Weights of a small GPT-style language model, trained from scratch on English Wikipedia: LayerNorm before each block, 445M tokens.
MLP neurons of a small language model. Each row is named by its layer, matrix (up: input weights) and neuron, and shows model dimensions 64-127. Each number is 128 + 32 x the weight over its row's rms, rounded and kept within 0 to 255.
After each neuron's rows, "fires after" lists the tokens most often just before its 100 highest values on Wikipedia text that the model never trained on; "fires on" lists the tokens most often at its 100 highest values on Wikipedia text that the model never trained on. A number after a token or word is its count.

L7.up887 [152  89 159 115 112 101 133  82  73 139  98  77 124  95 157 129  46 173 109 156  82 147 134 157 170  70 135 132 134  70 157 211  77 109  69 102 133  67 125 163 123  63  68 150 106 154 125  99 152  98 149  74 136  96 142  96 168 129 109 110  97  71 141 163]
fires after: "ud" 19, "," 18, " October" 16, "ch" 12, " September" 9
fires on: " " 47, "g" 10, "or" 5, "ol" 5, "al" 4, "i" 4

L6.up880 [109 149 129 158 127  99 146 106 136 133 100 156  94 127  92 156  79 133 158 115  93 147 190 156  88 106  94 122 158 210 131 144 136 102 115 128 138 146  55  65 130 178 214 117 166 175 165  79 137 145 134 133 178 162 103 167 149 150 129  83 154 120 145 158]
fires after: " Is" 15, " Mass" 10, " Mad" 8, " Ind" 7, " U" 7, "as" 6
fires on: "r" 24, "ra" 15, "ach" 10, "on" 7, "ass" 5, "ays" 4

L6.up661 [158 121  90 111 175 152 110  93  64  73 160 107 196  62  82  50 173 147 161 135 168 146 180  85 124 161 144 134 189 113 125 213 118 137 107  99 115 109  92 173 117  89 144 134 114 155  70 158 110 128 127  83 125 152 103 169 151 114 131 109 129  98 129  76]
fires after: " col" 16, " Col" 14, " Ch" 7, " ch" 7, " Her" 5, "Ch" 5
fires on: "on" 15, "ap" 11, "or" 10, "um" 5, "am" 5, "ial" 4

L8.up352 [196 173 174 176 123 130  94 157  77 133 146 140 139 146  82  35 130 185 101 117 134 115  87  99  89 128 126 179 151 122  99 127 139 140 104 169 218 146 199  95 151 205 156 126 131 136 122  71 118  95 106 109 133 160 157 133  92 159  93  41 104 149 149 146]
fires after: " O" 16, " P" 11, " B" 11, " p" 7, " d" 6, " D" 6
fires on: "ing" 14, "or" 13, "ost" 11, "tt" 8, "ond" 5

L7.up675 [140 114 127  60 169 162 145 121  47 128  87 126 168  93 137 169 106  65 110 134  84 164 115 174  66 177 148 125 218  88 148 138 136 121 150 133 165 174  99 135 107 181  82 163 149 123 137  70 146 105 175 138 115 113 113 121 137 177 170  99 170 125 116 112]
fires after: " |" 24, " " 24, "0" 5, " —" 5, " (" 4
fires on: " |\n" 35, " —" 10, " " 10, "0" 6

L6.up1246 [128 127 128 119 118  69 145 109 167  65 130 142 123 158 128 102  82 149 119 174 149 103 113 181 179 194  68 142 126 100 139  68  85 109  94 160 118 174 157  53 113 190 136 130 121 124 125 143 182 133 108 134 153 140  91 122 168 127 103 136  79 124 173 153]
fires after: "," 20, " " 11, " El" 9, " −" 9, "ar" 9, " Al" 8
fires on: "8" 13, "6" 12, "ly" 11, "r" 9, "ber" 7, "4" 7

L7.up804 [134 145 109  71  94 160  84 142 201 136 147 112 129  88 140  91  79 107 111  78  95 186 136 101 183 123 126 127 132 120 105 118  91 145  91 162 120 152 146  98 140 175 140 105  71 136  91  87 102 130 101 116 128 183 137 129 144 138 158 102 122 129 129 177]
fires after: "ra" 26, " A" 16, " K" 12, "z" 5, " O" 4
fires on: "el" 30, "ak" 17, "z" 13, "q" 6, "ber" 5, "ill" 5

L6.up1121 [164  93 122 134 152 111  74 159 147 157 128 125  95 128 114 125 121  63 131  94 134 125 137  73 107 130  89 122 178 118 131 157  61 109 138 158 144 103 136 196 183 176 104 174  61 115 109 141 165  82  83  93 157  95 167 149 100 114 167 114  97 111 164 148]
fires after: "ra" 30, " T" 9, "a" 8, "T" 6
fires on: "el" 17, "il" 10, " of" 8, "it" 6, "ich" 5, "err" 5

L8.up706 [122 134 242 126 128  70 151 145 118  93 111 147 154 139 174 158 173 117 158 149  75 102  97  96 126 146 123 125 145 157 144 153 119 105 151 155 120 150 104  60 110 129 144 120 137 110 134 101  77 133 162 128 166 133 154 196 157 156 124 123  94 223 138 128]
fires after: " P" 16, " sp" 12, "P" 10, "F" 6, " rep" 5, "p" 5
fires on: "or" 21, "ent" 11, "h" 7, "end" 7, "ar" 7

L6.up515 [145  53 153  95  99 138 116  93  96 182 138  99 156 130 182 114 104 126  96 131 191 122 111 180 150 119 121 107 120 117  90 168 163 159 128 128 104 148 147 134 148 186 157  99  89 120 133  93  97 117 112 142 143 125 104  93 167 122 237 123 149 148 116  57]
fires after: " Ar" 21, " ro" 9, " O" 7, " o" 6, " At" 5, "th" 5
fires on: "x" 23, "om" 19, "m" 11, "b" 7, "l" 5, "v" 5

L9.up164 [181 180 112  93 129 102  99 127 119 124 111 195 152 127 168 157 126  97 111 170 104  91 109 142  89 130 114 114 129 142 143  97 110  81  92 102  77 160 177 119 118 125 107 127  92 135 118 106 143 132 116  87 153 187 139 143 164 176 155 122 154 142 186 149]
fires after: "," 21, "." 13, "3" 8, "1" 7, "0" 5
fires on: ":" 26, "′" 9, "9" 7, "7" 7, "6" 6, "8" 6

L8.up627 [144 140 107  79 109 122 127 146 165 141 143 106  72 197 157 177 117 110  42  88 199 146 133  61 138 161 108 112 125 130 153 104 115 151 100 131 138 181 135 137 134  81 129 159 100 154 168  84 118 152 134 158  94 165 110  90 108 127 128  85 149 127  82 161]
fires after: "ra" 34, " N" 7, "N" 6, "az" 4, "os" 4
fires on: "el" 21, "at" 13, "q" 12, "I" 9, "z" 5

L6.up879 [104 133 152 169 165 157 125 184 129 143 135 107 110 126 147 192  87 217 167 116 122 126 127 116 119  72 121 152 112 169 105  97 203 109  53 152 109 118 165  79 176 124 145 135  48 161 172 149  60 114 116 119 144  82 127 160 141 125 107 145  90 147  71 109]
fires after: " M" 24, "ic" 19, "H" 5, "anc" 4, "S" 4
fires on: "ro" 23, "he" 20, "r" 15, "el" 7, "iam" 7, "al" 5

L9.up430 [123 150 175 182 170 158 168 188 140 125 122 115  43 116 130 103  96  87 153 134 111  72  82 141 138 138 181 133  74  33 196 122 208  87 140 132  67 135 105  69  65 148 122  79 160 116  72 133 158  71 156 176 131 121 170 103 138 135 156  97  97 134 173 132]
fires after: " " 23, ")" 23, "1" 13, "5" 6, "0" 4, "6" 4
fires on: " |" 97

L7.up656 [144 130 115 104 161 114 117 146  94 114  48 118 157 121 117 168  97  71 103 155 115 183 112 112 106 131  87 156 145  79 112 116 133  68 114 142 127 139 123 107 132 102 102  83 185 100 153  62 140 140 174 143 129 147 130  88 120 179 168  78 132  95 165 156]
fires after: " |" 33, " " 18, " —" 13, "a" 5
fires on: " |" 60, " " 17, " —" 16

L7.up124 [101 153 158 134  77 109 123 130 119 136  80 110 145  93  80 134  91  75  96 169 131 113 171 160 163 134  97  59 145 100 103 147 107  53 133 129 122  93 134 107 148 213 143 168 138 162 142 142 149 191  80  86 143  66 118 174 160 150 152 103  61 133 123 126]
fires after: "ot" 21, " H" 11, "it" 6, "rop" 4, " Met" 4, " Hol" 4
fires on: "el" 18, "al" 16, "ro" 6, "l" 6, "y" 6, "ical" 5

L9.up488 [108 109 172  81 115 102  71 129 118 149  82  83 112  97  76  59 184 107 106 156 160 132  88 140 178 168 115 170 123  89 126 205 105 107 183 161  96 133 148 150 102 177 152 145 140 104  94 142 162 120  61 185 139 137 110 167 192 129  90 132 100 164 121  74]
fires after: " " 29, "\n" 23, "17" 8
fires on: "-" 28, " em" 8, "15" 6, " " 6, "12" 5, "9" 5

L6.up575 [146 174 101  88 106 140 180  66 165 128 124  78  92  81 132  84 176 205 114 137 116 144 102 138 127 107 113 210 109  85  51 122 109 136 137 125 111 118 142 132 148 151 137 112 116 159  70 117 100 101  79 107 128 150  99 156 145 135 126 115  99 122 105 139]
fires after: " |" 29, " t" 8, "A" 7, " f" 5, " Pol" 5
fires on: " " 37, "est" 13, "c" 8, "ight" 6, "ated" 4, "ice" 4

L6.up452 [143 184 112 124 141 199 178 160  96 140  85  85 129 108  98 120 107  74 121  88  60 121  76 108  75 141 110 111 133 150 167 136 136 126  69 140 117 169 134 155 104 153 140  83 197 133 134 109 101 125  90 110 151 147 110 140 133 152 130 100 130 139 152 154]
fires after: " g" 23, " f" 9, " F" 8, " G" 7, " t" 6, " Th" 6
fires on: "or" 16, "ol" 14, "on" 9, "ro" 7, "ur" 6, "e" 6

L9.up722 [126 150 137 111 134 125  84 161 138  98 129 146  85  55 103  69 162 185  91  98 138 102  96 122  82  76  93  96 101 134 133 150 176 145 128 121 169 113 113  99 119 192 133 106 154 166 127 151 140  90 113 141 137 102 138 157 117 153 145 127  76 114 159  94]
fires after: " H" 18, " h" 15, " ch" 8, " J" 6, "ly" 6
fires on: " se" 15, "am" 13, "or" 13, "om" 8, " life" 5

L8.up426 [161 159 133  46  80 154 168 178 129 166 111 127  92 124 164 168 111 120 150  95 175 127 130 171 167 137  99  99 163 148 135 157 131  96  69 111 108 123  91  85 100 115  80 156 144 155  72 131 157 156 143  76 159 128 144 155 136 123 190  99  59 143 148 182]
fires after: "201" 27, "200" 10, "202" 9, " qual" 6
fires on: "9" 17, "6" 14, "if" 12, "8" 9, " of" 7

L7.up736 [122 130 131 164  98 101 127 165 138 171  84 150  76 126 114  76 113 168 122 120 133 152 114 109 173  83  83 131 136  60 147 135 128 129 101 141  74 196 131 105 133 159 177 112 124 164  98 117 141 115 133 133 144  81 135 115 163 142 117  79 142  97 152 101]
fires after: "." 34, " However" 14, " M" 4
fires on: "," 30, " However" 15, " There" 7, "ome" 4, " This" 4